From a checkpoint of a small transformer trained on Wikipedia: width 512.
MLP neurons of a small language model. Each row is named by its layer, matrix (gate and up: input weights) and neuron, and shows model dimensions 144-335. Each number is 128 + 24 x the weight over its row's rms, rounded and kept within 0 to 255. Numbers have three digits each. A neuron's up and down rows have the sign that makes its largest values positive.
After each neuron's rows, "fires after" lists the tokens most often just before its 100 highest values on Wikipedia text that the model never trained on. A number after a token or word is its count.

L3.gate837:139135133149121127112126115113165104124146107110092222107143121147113153099109205103152151079141080143144130128103123142120125136141094150138144067094146123109108103114085138133161119134126175132169126123108133147136101136151114094129152103119111142151135108157135138165143153094152162117104122135153121169159143111115091118141113123144147115161137146104151159154133130124122143097154130092128111154167104135134097142121086140120128095095123175110114138099140109114117135134133152133153097150092117129125162099115110107123113155138132125109155127148132132131123116097132120129
L3.up837:162146124144164164129090076093169111065123111114138159110150108123171127161151150106118142117111123153145096124101151103108106121213137109156157115145133138100096123153103144109144100172130148143101144157147106149145128132134115140101136160102151126128130104134099154144132188146152161115095102122135131173129122117107161116162151137150118153167102127135125161153094132150156136119139144127132089104135184115095071113133108122129155145140082128127133134130138134140123106129173125112097139147103139121155147104156140149090156150120133124151158110151120125136126139099085111164
fires after: "\n\n" 35, "the " 14, "=== " 6, "x " 5, ", " 4

L3.gate855:133157167146127128147127131123102097104149161106158126121134139047091123164124101090145146100146148134160101159134174105099152086137152123176136141078080120106126086105144100177103132127088105162106138144109169104136128120122172171160114146157126146088145134114157101102173128131132109133151190120134141151164130162124136102124097139117108152157092126132126135116117113121089102165140143098140117099132135087149102123150122126126099134137101148110118118150132107134133148141107122120121107126115134114117133137196148147120108138105132113101131137120130146086115126148170123143
L3.up855:132139170103118095135165126097173099088131124143115121139118136107100169147149116137118131077126114131126129178124168148107190121138165114177147151109134092087153108121160116121143116134120147108126131147166142116180151129151141114152128140115149089137151159139130131128098159117131152158143171128112150097104140133155135129092105114162112113164129140117156103118122147143089141138120152134117113063135114120159109145092129116096090124098096132071128109124148134124151137143124143113103148175111107097146147123157116101117079108134150103088108106131123173110128092133110061105
fires after: "\n\n" 27, "born " 11, "\n" 10, "Synonyms" 4, "written " 4, ", " 4

L3.gate260:127168136184126150121136148152126098127135141120109118106168133128161136125123119090140102113147111142126121097124143153116166139159113143177136142111163145122144115137074154151119120122098145110132141082153124110120078082141158150098131163108139149134165172115152159169100139108121094128113133135136139100113132077120124144141108092124158100149124149125110124159135085166116137106130129129114128161116141160169101110083150106125138146137129115182116132104082133151118123147093112101153135098173094095147136172123140170081144169142146152160122131091103142156097129143141150129
L3.up260:134101150126091147111127144110087120077145114085126117120176115177104130146147121080127126147144162134083129141168126146123146088113112098100138135109113123103167139143116155107102130091135097131141132132134110117141089055144137115117143112114091131127154151122147154169123107106169114113167134149139080151102127113173143115112180129105127119163085092137162123157155127148083110125125118133089098172134094163096123118078147159147132150106136093097119159126123121136100113145121173139114154157169142104142115162114123127114151157127091143162124138118175141158125120142178145076
fires after: "Al" 27, "al" 17, "N" 9, "Bel" 6, "O" 6, "an" 4

L3.gate629:135133082108127090175153107123098111125135091107156090132131148157140077145145099124122131144139110134150126107158166181132124178118158090148112134156131107138104143104087145121109160117134159126140109127120151112125126118099126045144138141113170112171101146159110121111139103139129125124164105135099088162138133144119146157160093126144141111125094140165066130157145150105123145152100162105126116153138145159074087109142154119146124121131150099101141128146125122105135093154108135127129102140074125100060123129146127190130093093123109109136105137188124095099170122127083164143
L3.up629:147107145104121144121157141169105145125120137121130132136109093117149132102115154127096120157182089099141122120153142139092140164137124127138115135130158106092118108102120140168136120127097099116100176090149138115147126153116132115136124143156076106186143097101153152096101182103154108129125126158096124143121135124143130128146131142123112114128075138117109125127132142148168151156153149091197088109137108143132166140108152130100105147136142127129120097137102130150177125153133170096140101199137134105120106113134108180090087103104119116165124103113119139086137152170165175116
fires after: "the " 39, "(" 8, "The " 6, "of " 5, "| " 5

L3.gate1745:147127182096092101118142119069161149144161146113138133139136127090107132136141165157114159163068149147123141053146120100125159158098153144131151151106174104175158124090158133124123114149074101129131117143150136138144177088137148120152123081125112111117088145119145138169136088112110079152161145145110136114149143136163109111158098100106106118138130110193098099109071131141125131142109109095149096181084127145152125111128128111099134135109112113096104163129138124158117130115099108124108148121091144129135136136177120157116105141133130106130118123127157137127126147146097140192
L3.up1745:136141141117066150098115091101138124118110144096088136143120113128141157154133119084131134171126119131146098113135087153130176144145128146096133137150140140115137126092145137126181103176136120136150118120123117119163188143158133124138165113098165101084117162121123127103141118083113118128144158133127156124174129146158129092110085080173135117112168088154110090091111052112158100120126122123128140125140160133126158104145157120106095140087126142099153094093096104172129170138146136112094112179100107130119149070110142123139134180106134112131135105146138124111126163115127136163
fires after: "." 60, "History" 5

L3.gate598:125104147158116117124134152119118131132140086107155115130100162136111184170097161123126086139100168109130128115151128169142099126143118123091122163160074136123131134115114132090119102152157138154169156153144139167091133145153089148115152110121139129134145141125128092172136160133123157099140141097119169093114114122155138137096063149105151122126103105165155126130120117155147112134146108123061130144153114157145117141126122176112144129138151092192106130129158175124144131129142109127115164103114134106148146129111152117089141111159166120103157099119055112158146143129138118106
L3.up598:120106141146142109086140160137100137132104135100147122132111107102148120134139150117160134111151206072146175166116100127128118097118172137169154099115161185144135107144120153126159115121094148141142146139125114095148126122168137107153141130117145113145127128147116116164105135086121114097134157118083146140144117123155098153127102138144109115098095135092125132118138117147123122201134145167147151140126097130170081146132106095109128106128105189134142145093099173141114143096117149177094130147142140145106108088117133120097077188141135101136146141185140106159110099135153123117
fires after: "of " 33, "in " 28, "In " 7, "'" 5, "to " 5

L3.gate680:139067131110159127110087109112183126155138137151119119135147110169121096102168120124160095099101133132149082128122101135085147152120126103108119169152100098143118085131143131118151167076109145139130140159156136136113151150127092132100153169122155131106124152100107174176173134132154157150150104125121132167093161103122128148148137097129128110141146147129137136099129166099169137145128143127157100124097154120153147139119131161169153133145120090121171163115114087129095116158105121153129091122096115117138128077172166141098128150161164140136149126157136122104118140126155129150
L3.up680:103098155116146100092112112128154145130111080124125095168115121127116134128140095142139136133115127136159121126159160082130130181153112132118081177135109134118111130155123104134138117083124143142119155059185128119105113129099120149102138174109162133117164138103166187164140129147151089138139117138116147148109173108159103130131172124084110158114124129136126122147142107128120135143147113144184130169104140099140121150134141160103134158116125113117133115138108102163085102111112085176149146137095153128155089111141136116078112120166151178143127109148073117085141149100118114157
fires after: "–" 25, "In " 15, "May " 6, ", " 6, "\n\n" 5

L3.gate1221:169107131125152154114090140103143114144126131114114142099119084123118126140131128111157128114139101101124144122107130131110104148146144137156123122127187142132114111152095150117118098073116161135135130124133168161103121110186138114153093097132132120101100125148159128161152096158206147147105177111163134161150122127115118092101151120149148147149120154114112171173150133158110141079131126138121067153124134089128072145092141128081114139104115084098131139117159134138092129099128125101098163113137141139122145117116155170107085157167130089147127125138122111111103152155118107174
L3.up1221:169119121148126130095101107098121080110145085131119152092122131123177153137101112119096151126135121130122137175140118121116146146150151125144122131121169167102119142122112148135096110114108148119164164157122080178135091122120100105142078127090109119081137116154116119094117121172171147088101099125136156120116114105116077101134142082139123138122159148145121173094136113118131131131168133153156110118129146143141100129090151100133134153144121123080186170132141094135094092138118146083116127109109176101124081125148097154125156110168077133092146147144145130126113145122080109126
fires after: "\n\n" 99

L3.gate735:120143120136121063135090114123135121097136101118121125154134112118151147103179128117126151126133157170157103171142186127105138114141154136076128103142150166127149136106108162124110092108128156111128075109156106144104117120109123112114106105148104150172176118155133153153161152145107087114117128131102123139177165130154135133112092105134112169099158157108124127124132072130132133120095148093089139106085149144123097146091108122115114124122108108069150113093125117121087128216104147107132184123170133106107152111093135097105108124145150113111119131127130147182136109121096131104
L3.up735:133168150154135139099152169155167166128143122148095123172141146079177092130144157127148154131125172136174096167145130133098097111149127089109147124103167137143112129168155132099105158086136178167116122105161125129124153119179150126121104113118123126127147119140152161166134107115142116177140126102126118137107124110096142153142152071127090177125128112114134127095134155154136105119113099077132106105115106113115130113101117143102087102157086123109095147146097131126145106146159115143187135168119153131159161092106143129156139168148150094155087108121121138115141122141127102126
fires after: "| " 50, "E" 11, "W" 6

L3.gate134:135138138125072147126138182137146106147104154109111105124108141133130119126113139152139152138126087129134112115123107131206149143112146147137102168165096117129121171112088090139146118114097139118128122115136112111130118140101081174153129166134114139109138141107131111148124196130098108093121126122099128108161133095044084115139124176131110132167119096124047116126155135160131125160136125097135091145134121119159145115133090133123155098131098088093118097120118122136109130152122111183143134133104135194157110117109121112106116177142139167129163104109145102111096111153113139162
L3.up134:183155171126094163089155157120141145123076089118127088123144135120095128130153140121123115132145145120121115102146115113111151143134121132154165141177123125141131163103145161131110119133104139147145114159133115105116167141141086147149099145150117123133159143186128108118113160087104135112126152112059134100171132113102094102150090136132137124164093093139124140105161115140127156123109158102147129113113157110154145146120084134106125102133116114103138117130102115111119094137090138157142118158105178179182130129116136146096100173153152147136134105132123168087121134118151162148
fires after: "| " 28, "==" 19, "Note" 11, "===" 8, ": " 7, "." 6

L3.gate1820:139127154141139111140117147159109172134137118154156132143122148161071154117153143104108164160083097126133129125142142145173115118102104098093115151167100151132071151155125120118101101107160091139146157150163145160137109125147114139080139133145125110114126105138142154139156118104163142148121158091149123131109113093162150145102092080101110110127109145146107106118150092138149151158124160113095149154165146162136133113131141154098142108103150113141111161130100120153157154125100154114125083106133166087153131131164080147154113133134152122147124162134124098100151126139127082111
L3.up1820:126104118155145130114134141140119171106153144150128130149084120140084109122116175128130153107080086124089113151077154149170142167094091156095145122131114166093109137098108143123141129127115136118154146125170144151106132167141115101125121099118167134086125115146107154166133137141157144157149089144137076107098118124158160122067101102127114099163127127111124123106121148135120118147106136112109120151111131171123124083114148152131153141119158089151103150113080130155113139124107167127111130144123101118104094138146093155090126171150150098148178125143142152123110115146113104161
fires after: "in " 17, "the " 13, "a " 7, "to " 5, "depending " 4, "In " 4

L3.gate1893:126122080146132126095126124154132115120136139155172142108096170115127183119095098118101127132106182095136118162157132144100167091153091123154132136150098098136122079130096096144182145107132182122153116109121132169141114141136096139155183093099107125123158158115159147130148156134124151103151122143114163127129148137109164117093127108106148113128112092122144086111161132099126122148123143143118107124148163114143110129120113112103128112101144140092157081117105079134117129109127099081138129152106147153106088077119123128049116130154172174136149093150116158106150115129111125095
L3.up1893:099112092097099096135155115092092095116155154148166083124102103133150130107103110152133145129151133146112125128158095113081156090136137120104116121097093114138142135119132131172128118073122158108104094120133181150152128147118097181121144132133107163085139126145196106126128098151152145123159100132120135142131146111066113108160161107104155082098150134131126151109137161111135144111107142129141158140129112094100091120198098167090125125139167137107152075107120136139112129117119145129136182131132114134117103088097127117140106123105120127133165127127165116104126110167083132119
fires after: "| " 78

L12.gate1086:107127147109169179109139121153158137147107104127130156099081097137135171138122153124112108156084121092111127120124145112097155145144144080133117127134128114112080097122143125098121111122131135126095095126182145092126138160161140153068151127145108116134135116104151095101124084079115115076177108149132121107130154170086115147132174156140118087140112148173114115131141079158126121117131127101119140084172121141143098138155166133120114131144157080119125100149090121123091153085148152103103127087144100154132148133143126105119098154143132141109112123104109141142134164155167111110
L12.up1086:148100113145138140126104079124156165108132157149082100137062120157108094142114133092148111082161094095144148114120139076160133138132077104154138131160132092163123090114125183139153123134157116142147112121143137129129137106113103127137091118158176116136110126109098161160075157125115131103159127113101108121115079098168168141152145138131109111132111135125124170123139128114189109155117124144140116157123121112124149141167085140184169140133157146161118150113127121111141110153120140110150111129121139155141099149118150128105102121079144111125161136077153172092123131138137119128
fires after: "| " 35, "," 21, ": " 6, "." 5, "of " 4, "$" 4

L12.gate150:123106093166146136157100173116136111126092156157144161144130168163133117124118172148104094120162149151103172142121177108128147178130120116126108133152114151103164104134120121130100124177100134124091107077086146166123169093141140107136133072106148111151159142101086133114108164137124126125115103190104099127146144128113133161142134132153098107144108116158125148120140121180174146104094143066169143120110155094098175156108112109130137079154144133080079105121144103127112129154150132109143139110143154182100157117098118161137132122122128138090166091103116119150116116147118106157
L12.up150:086143070165162157157166125134131121100130160122136164082142134141166130164138126076110107123166103163114151109147101136151147130119141127143087157093109091109087130104107126121092101137143116092135104136132112135093131090106150130134069131145150096125159143087132104125096121108133157102184157135116101154130126153118104104132167128129097123130114114134083150137105165147133113149109120145153130113188164155136139161160159114158128172170120152145152126125114162148128160134124117117135151143086108133106101110146095155138120106090100129110093113116147150135094116117085140119
fires after: "| " 49, "," 4

L3.gate890:152160092134108145128136092082114118124150099138125136146165142139141125129132154115129134147139131118179150148151145103141157124104091117147148136150109108147108125140100126097133117126149122150109131153119093110128109117111135104106116114131143136141156154105128112141126142117137160097071113172172162123127117100089120057159145157137088137084100163157162123151181135141092119117136184125116125146126110131124128133133129118115174110136125140133133099140168098116136135166124153142151160116114117125120111169169139170131141106122112125134125141121107125119141137154103157120
L3.up890:116158158135097110112141135117086138124114113127157161126136165173127143092118134137119113118145117098139169141138086140137158126104116144146145106143129146120143118150133148097133116122147159148130161091138092134111157122160160087139111077126137140127090168116103128130101177134148116123097126142114149117138146106103153113103114165071123136104098151121141167130149169154127103132124109150113101092143117113126150165106136113105121121110140124144099081093123140141111125156140113156151118169138106126134072189129101114083118129133143143130126143093143129111112146123108152118
fires after: "(" 37, "| " 13, "==" 7, "In " 7, "== " 4

L3.gate390:141190144086121128146087139135120124121098117126160159101126118118128103119088119135125149139081093096103118144115108112157137089123107109159109154114165135140144086134112123155126156101131154102112113127147121123096140115119141088144144108140170112152145117139176148122138145087107131120166196155181161111124116117104179092146119099125106146114160152098150076112098136112144148149158133130143095144130080111137121154150166149110104126114164140131144166117137132131112156097115109144123119151092157110150131164113114121126141142135140095132119127092129139138127145068146119147
L3.up390:144159141119137105149124156127180118110114132115112138106094127129145096148107107104136109164090084124112102140110108144114111127129126169080154142146168148116113118164123099128119088163170092121144109159127116122117098163131166109106158105139146095147094113184114153133112136102149151121102163141143112145131090145142139110129128118132143161095165121111102114117146125147138115148142176164145079134176152133150073153165176172107102144137125116145149126159157144122091125143137088156124136147099146104136149111098076166106122118147113078129136118131148174121108065096127126125
fires after: "." 34, "===" 16, "==" 11, "|" 8

L3.gate24:119149084112144154133140143121135186143072132144145152140128113107155129125101152151130070144162155152157143155139121133153101141093111115117131149149133107083129076148128101126112125102100077112116083145154152130133125100111125120128137146113112151153094153092150079131114144093162178113089121159104165125142122158167126118142148078149073130144125129121104161139098121099152110129167083139153162147141151121170122084113075123164129104138142124146125155134127119147152145159148149086128115134151119124135117091114142165126087094115119104114151130154137167145144129107164154157
L3.up24:113165113143136135131144150120110099162141135103156133153106151135101133126152158110160091130113162140153109176178164164155121127108115109106100088137119080114110105100116145146129136111100124156117167092109125101126186162146145137074112101112108149132155106082126123115150090106135138115125159116087155100153181134162102107104113098088146148174137093088134119158112172135186092127132127117130102156097093136107091098111122153122121103100142104153099109108133112133105143112104091153173122101135116153109106132091121128117149080121091185100130070143158094142153176131169114137
fires after: "| " 42, ", " 19, "(" 9, ": " 7, "; " 7, "\n\n" 5

L12.gate637:160139142144147144144091135115156123129156142059107129139122119140157132131143132106096152133134125082125115094135140127107113096092111151132103147150164118121115166156096188132136129148131106086151148160128153145121118126116151111179108111107142157132144116139137144141127097143129126097123109119119147144080121146115181135118119136137145143152100132159124178114141080128119134122146105130127125113142157146150081102110163166071146119171094121131135121106123124093123115158162132092117124139104162100107103116119186193112133134150121144095132088132118168109169107143132084160
L12.up637:166111136166149159108106160107137120125178178059141118128124113120113086165106113130115160118095139113112121095166154116115141093105107170128135118133162124131156124138106206128122115103112123095127150141144118141096090133105160107171121067129160133120188134145108103111108148133133107081113105100121124179102152138157144117093117141134166136124123152138126116104137095103120138104137095131110143115140167101174099110144121164097119125160134107111114124142102097135149126126125127088097137135118169110134144135091158178118124136133131125135144124134118134146175098127138086121
fires after: "\n\n" 44, "|" 25, "\n" 11, "Date " 4

L3.gate679:105145109111104189102151124125145110102150133128124161164095068150144129098115157093159124152135184161091133100139143140128132123141112129123110166144109106136156129116142103111146092084131119128121120143101066152128132093126126118178158119105075120116147142090119104140117113109123146182122127142103177109129130109102100185148136124115125122147133127124120147111180125127129170135133125122140132149115144157167131148141122110159113101126102098134162114094137116122161125148134141167145123174141115145172163119156140147145113091110088110129126121138140109102074125084169163116
L3.up679:153119143095147107054122155107146154118119089129131121111147151110154145094102124092108124121111132091114128157154128082142106107102131135165150157052153119128144133095147134133109109119076189110157112126103149127094126111145166122155100159088115119121144151118116115165175104057098133135167148135104118130110101163103084115124133115088136129122136101094059100143126079149115107130123159115125113146139140115146109127118079143102129137136115168135121073115077127114156126137074115136112156142118118135111100129095092120140167105137146127159140133123135126116153076128161117096
fires after: "| " 95

L3.gate346:178143115126147162122129152143117096181085134169154099134138143149131118126155112077053097109097073119137109128131183102174168101183099151112147137138150142134119131094127110135107117083089181082089098125164112164108098097132150110137120141137167136118111147086166114127088141120139171148104132152142119105137096089095115197120089104120181092132108143174178127086141170120155133138075117115080147143144135129142138108144103134090177140131106119162143132116120133117163133067154127167133111080080129125105166145157081125108106093107151152171116114104123134165146086119139129116
L3.up346:092172130112118143127124101129101134139105072143120086123130108102155152106146099128114106101119154163128163115145137118183127120124106149124104153157130093162088144136118116134111114095087169097149099143104110190120151099073143105156133150102123085162132087149113155135154121120147140142122090166127121117158100114173136163143111132125166096115108143170125074109135145101118123189076152155134127155137101133131118132127120174156132157156146098090149138128128116110131129058153137203160139156146121117116089155171122101110140105120124132091107125116114138152103091083147081117
fires after: "the " 36, "a " 10, "The " 5, "(" 4

L3.gate1941:117099159161104103110113107119098162143122113114128164081151119104093094116111095172134135116120118191123141108123149170129103136087124122138147112138102119157109161137113106094133148152105132121152128162170153106088115120115160149171126140134121106115083065107136119108171101134127106131132152102159095138098136104169146144132066131120143105144115127131114116157101141143094134154131128133098106117103144122132082158100106118117152130149194122094173147117112139091128115195113127115149125135152123134150140082132095088139121144102144119151137113110101107138162077149127112098
L3.up1941:086035132139101107105127124152141109159115133131127164109115119149117119107144072127126105137119079135115140134090135162163115110102166126151213084115116110103089152144091089072113106111151156109087119116177128107118150111120152148116160140119126184140112114150135105143120113129142087123117167108148077145133156112148143110158108105134122131138089130150108125088119147149109129119163087132126121131144071114109100121141104081154121121120170154095108114135140211094162095129093085136161103108133109095120121107116116101128092145123134124147107139118123121148105147186129114113
fires after: ", " 60

L3.gate1073:167139186148128123082117125158132132142104085094130110116163146141118075132128136111143096102104101100111143082134111110134084144128140112142146141115136083117125152125120110155151132112125109137166140180111144134126106129107092116145112148131119118116061101140103091152121118114142135135134131137124106125142092173136128114118166139120136103166135128130115136095111096114108113097146160136127145125113150111159074148123120132149147095125130123097112126164160136138168137122132128123128124164133139103140138124130139149170165119126127136131124105106096113126075134128132107109
L3.up1073:142121127128144108109152178127127130126134092113169143095135143088118105111073131171131140139093106116145129154157146145128120076137087135155192152125120118089119150109092115109170097159147152144171117104097100110134132146139117107159169132128133156103133124143112093136114140137150187174129111126168121145129140124114076105128090139114130156130141184178108120129141125128124141116152174154150125163148154103162089126144143153122169108151110092129106119096157117154122151107152098135142137129146116130160102096106151175142142101139148122129117146066136090099142150095094157166
fires after: "\n" 94, ") " 4

L3.gate959:126149136135152111082123104114079105116121088118112146087153129118124137121156148097086123126126100086112108159121163144119124142117139129117095103106138107113136162153124133068117153118110131136172116134138097153111134095149093124094111101118109122143147136098132131090140131158162114132118146165090113161110116127082108110091123136120085148143180161156143143119164164104118139094142186158137116139119086154123093095136161100121144087125125081126132112127130089149140162169101145141150163119138121108117093123141113128154184127067102141115130076132128155123127121160154108128
L3.up959:129166094143134161121118135152087192149144101084135138130144136103142110117102130123141112154154127118143082152113147112133126135117114136137106145096151122129093116145133098092122169162115097176137122126167104139140179145142103098125078092098076153163149154112089136129157136135151121160102119150110117144138097133118149118156094132138127145126167145075144115127180130157139124139184170120160124129109092162141108103082161062142163101126151112128180122131107109144111143149117117112143158121110152121153114113120107118133151099089104112099114130123100149133152109127123116109
fires after: "| " 46, "==" 5, "== " 4

L3.gate1689:160107101110123123132122150100138096094117129147138130098072102146082093118126127155147158137102123075096157107147109132126129143134141137052106123144108141136114112133109169165133098153150141099121151109101173144116140090142155121151123124114110098177122115121109133094112093082114148160123089133135167091112143145147132083112140121114106122128094133112077108143140122125134139142112158075118113186120178137144115148112093162128112137132104094139122131141100156117125152145157128143091124146161148148129099147129148108129119127114128112118166115133140109138149112129099088126
L3.up1689:129135109146135164122123132086126121116155119173147130076074131130135129124151127125119142110114098104112160066140131101115138124116149109098111123149140181119115147081159101118099162140138117096144135122130147147129129141098127121093113140138131087134155091104118167119165133089144100136121135139129098131175121132133097128116153139152134131134119082095109128190115100141113166158143105096155128139135106217161119117133088159113154143124149171137146069113120174094108103152113147139138114131095103118166101084145095122137125131116108131137095127143131138166131113115161157144
fires after: "the " 36, "The " 21, "his " 10, "s " 4, "-" 4

L3.gate1878:136135111167138122100127105143125081169124128126131120093150135140152117126133128105141145118117150149104131140110163136094122148142108124117101093084114136122132165076165119121111157098147114070120091140112121130075126146130136122126115161147129161102101137120145097104119157152119123144097140150097173152134076143125128095134090119130106104159113130123160149149116164187116136115133173111131123134133146153146109128122202150116159111090156133118129123112157107125150132138143133146177126110101111115117103147159183154142100137120121117108164145098134120164160127128129129137
L3.up1878:113155119139142153101130140119125133168139071151137127122123133157124119083158123147200144098123143116108149148083162186137094135146149147085137146084120151105144127094159091085137129085161123117158136083134074144105179166127166127134101127136148155087095111109136131145072116172122131154168156174092154110131117105087126142103139136124086138134125127102121137102145162148111131065068158148127108134161161152153106150120159119112130142137109164158146129169171098115129170124124137101157098095100121149170079153172176139113106137121170132154161138113145135127170125106148079119
fires after: "\n\n" 67, "\n" 20, "J" 4

L12.gate1383:139123156078107143120126144128150122053126144124153129115126116176132121097133085163116159129135077088104078101107099140106166176120098102106124123140134124114093119116142121131095080109129135119123106114136129109107151121084112150133127139114131125095125129183158141127154125118143136090115132163116130123139072094120126116092135176095098125130138121097132096158163145125161167161108144106140124080146157147140170105096070201193129142120157123142150110143110108129138149146124135187157116112150156124138082174115125161117088153082108104104119140134126122143129119112123118107
L12.up1383:132130158105103159116130143137140135081125129113188106118135108128155110080120089160123127148143085099113080132111112138104173195120141078096145120133117122098069081115150129106083079099145116122112118115134144092107118165122132149140103110099121129119146159153141162137148138113153110117118145134128123148136080077127136119127147178098101134127152128135173102163154182130129168139101153126150167132168145152134159114100079187203112146112163109125174154142140106161143139157088142135178092102131171133146102167121133133132115151052084119109139129141140105122134116116139130101
fires after: "| " 48, "–" 5

L12.gate1803:133125151150110132152154085146151134096118136109152138170140074129134140135149107173154163116150133132138163107153157158115120104122111120085132068173098135166146142126106200105133134128105131093122137116139133126138148156173162118116109111089091114123132117100153075091126129090101121127164102126128160105128131182182122123144141119165155111106134147132102109121125144120113146076092099117133131093129122102143125167178119145144086105109094110137090162093126124099123094141128093144141109122165121095124118139127121128123144116141192101161112132112123096128152157091107154136
L12.up1803:151163130116051100117137149118133123102124098144114134115072172074168081126162095107090074156115110124155082123169108130091111139146123115118111119082104133153162155157088079109088161122116177149120082109122113123145082166124116159131139131156134106117118142117140099135112116143095123103112090111136102094168122139128123155152094176111118113135137105131134116104132093178148130177115084115127094138111157105127134097138103145140129122136126104099106114162101122099129149133116144134129116137144149131136184106076119136107148091139160128124111104163118114147162110105128151104
fires after: "°" 26, "′" 18, "″" 16, "| " 13

L12.gate1162:164149181103079144111121145134162147133198143126136159131127153088121091134138109107149123168124129158126112137127150097100173118129107124087122108107129109121152137152169117135132123155113103121093110116100091152092155105131140144082143096112127157119154118162145113125126131107144166104062117172088120107133137138116149108158129163122118087089112097116124129154128116087158111101108127138129122088119139140116088083094142166088164104078105127110116118144095116161121110132123171084129151117182167129143126121112185130165123146146147166124120165121129089126122113158102139100
L12.up1162:117125126144132144134112127121163113150143123128130136154161107102195113137099095138154134147110108155162099165094160147147147113122082095127150144091153112126126160136152166093103144110138144137118119159115132128145135100155083116098116134161155138135179100136144145164119112153124136127081161140109108121166172137137159124138138148073139111132140126106142153151096141119159107099093109151166151149104156121127093139114128168118150114084116124109144100155079107132138118162097128169108152108134181112169123106123123173145127118129141109156123138138148089115128127134094117118
fires after: "| " 77, "- " 7

L3.gate1131:124097113109107178147140128118102145089139108108130129136144144136099149137141152092129131115084138120132128155094113125121142134174123171088129143143124115143141139113116097128122113092117120134154122101186134128119110136114143166079133121117159097126150106163107118137162123136152116106125125128131108116124117092132136166105102119094125144191130116115154140080157091101090121163117149093096128121137103162099141143128114118131116112142111126119114102108117125158130142164172157165109147109135109165144122133126086113111105097132136124128108145113110114117083083122116100130
L3.up1131:127109119087111126124150150135130120091154081084115162102143150158141113146162152129094152119135138134144143108138137146151124138168158138138116132137149132138109144148116112125108192141152137103106152166141148113110130142155097106104066132082112145124107130106146125121132133132107123173134156133152114090105141126149157146123165097106103107105126131139136107123125141144125078104124152117147154187095144121141134136149124120088160163177132127144128127109107115142150145109169106158203119128144127191136136099142122106116152079116125112117083140199147137078144074121139147141
fires after: "the " 45, "a " 17

L3.gate1211:115104108173176133148162108144099158147147127134164083157148147108111128122115087135133133156108143185109110127111143122140109123104150173151130115124124142127145108119124153085106121126128129124134136140047137126152130141079104117116111119121156129129136120135213100137139103103109146142085127118149135156162114122160119148143123132125140079118109141127118112133134162151105150123111132127178158137107113129160109153128120152147187124156136123156105163139143113111142153155124080136128157135165110118133153116145125156088161119110176206096145147072129152134167130122095082094
L3.up1211:126105122188153123144106109138099147103165139118118146110123115105138146101089151109129141127111139146166122127125153134186164120097196093120111142060139148114119170140111114130100172122144125146129125117137105104166140111108147121083120129096165109149114104138201144144139127115112160155110140123149113113160124113145132124154109155150166079127107116162145138125138136150141188142111153131163128116163124129139084148142157127079153122099154127164148154117144141131107123162134092113138162142096135124108124170109116139118134113140119127123166106117154116132158091145108074081
fires after: "\n\n" 32, "\n" 17, "Win " 9, "Date " 9, ". " 5

L3.gate792:137127156104151151113133150133116140097146103078114087103141100133134132116135099171159161134125112101096137120098123141133119104147129134132128164148098134118129150095101152122125122113121110107137126134073151144162106116157126114143119128113095127049085125139145075125081124128145162124112096087114143149098121118139092116142114123107139112100130143103117101046071137159110121080089055106121095131121147114116119165146117181120105139101112122133156088087151157200161111117098190138125135128100096113153134139147076122075119122100153083154139125144138119158137145121172155103
L3.up792:133123139133123128147100143112101139110154106078114076138159097118142113123149094131151130136109110133121167128148139100119146093149144168107155172166117120088115168111121112136136085112139109116089146114082122157134142117150108152150151169166109139076113101165137118141129097137104152128132094109096168130145117148139098143149151144103157141102127125125128102093058122136127150115091048086155102120101126132121143189144094164125125139099124131119159068121143100174172144133117145149088111146113104107165140107169083130115093131071159085143128128116114120144123136083099173113
fires after: "." 38, "Hel" 5, "y" 4, "lands" 4

L3.gate247:142106131132160123140160082096172128165143108143126175183089149164118183153150125150152107146157113141142162169158094149151144096139118117103161162097116128147152132129175137109133129143143135098113121142119112148138123115122113141171111141134137094152150135116130120115080117135114149164130139111157158104092143128128124127135114126130103130110117159143120154122138154135109154147152125134153107144159130118153101159116124108129110125142107155115147121074147101114103161087117132136133110143128167136138080124162067111127067154143076118111156141129118118168087104122122127128
L3.up247:124124139136111168092150151123121138157106086134120167156150165121135120095121117137132107117144148103080147161125111186149112118128130168172123152096192085120126126091160124094148148105133124135087094105127102081139141143115131103137118148146132142169163115137153171129118098128142147102112119149164143164183118106175104124149110143132112140143126088102088156140114089127119126126115121164148119145125120142130126137102167102138123119160167148128143123148126153158114133096120103135141105140133188155179143118131098128146077120149129142136109119118072113131132122141136158135
fires after: ", " 64, "Note" 9, "; " 4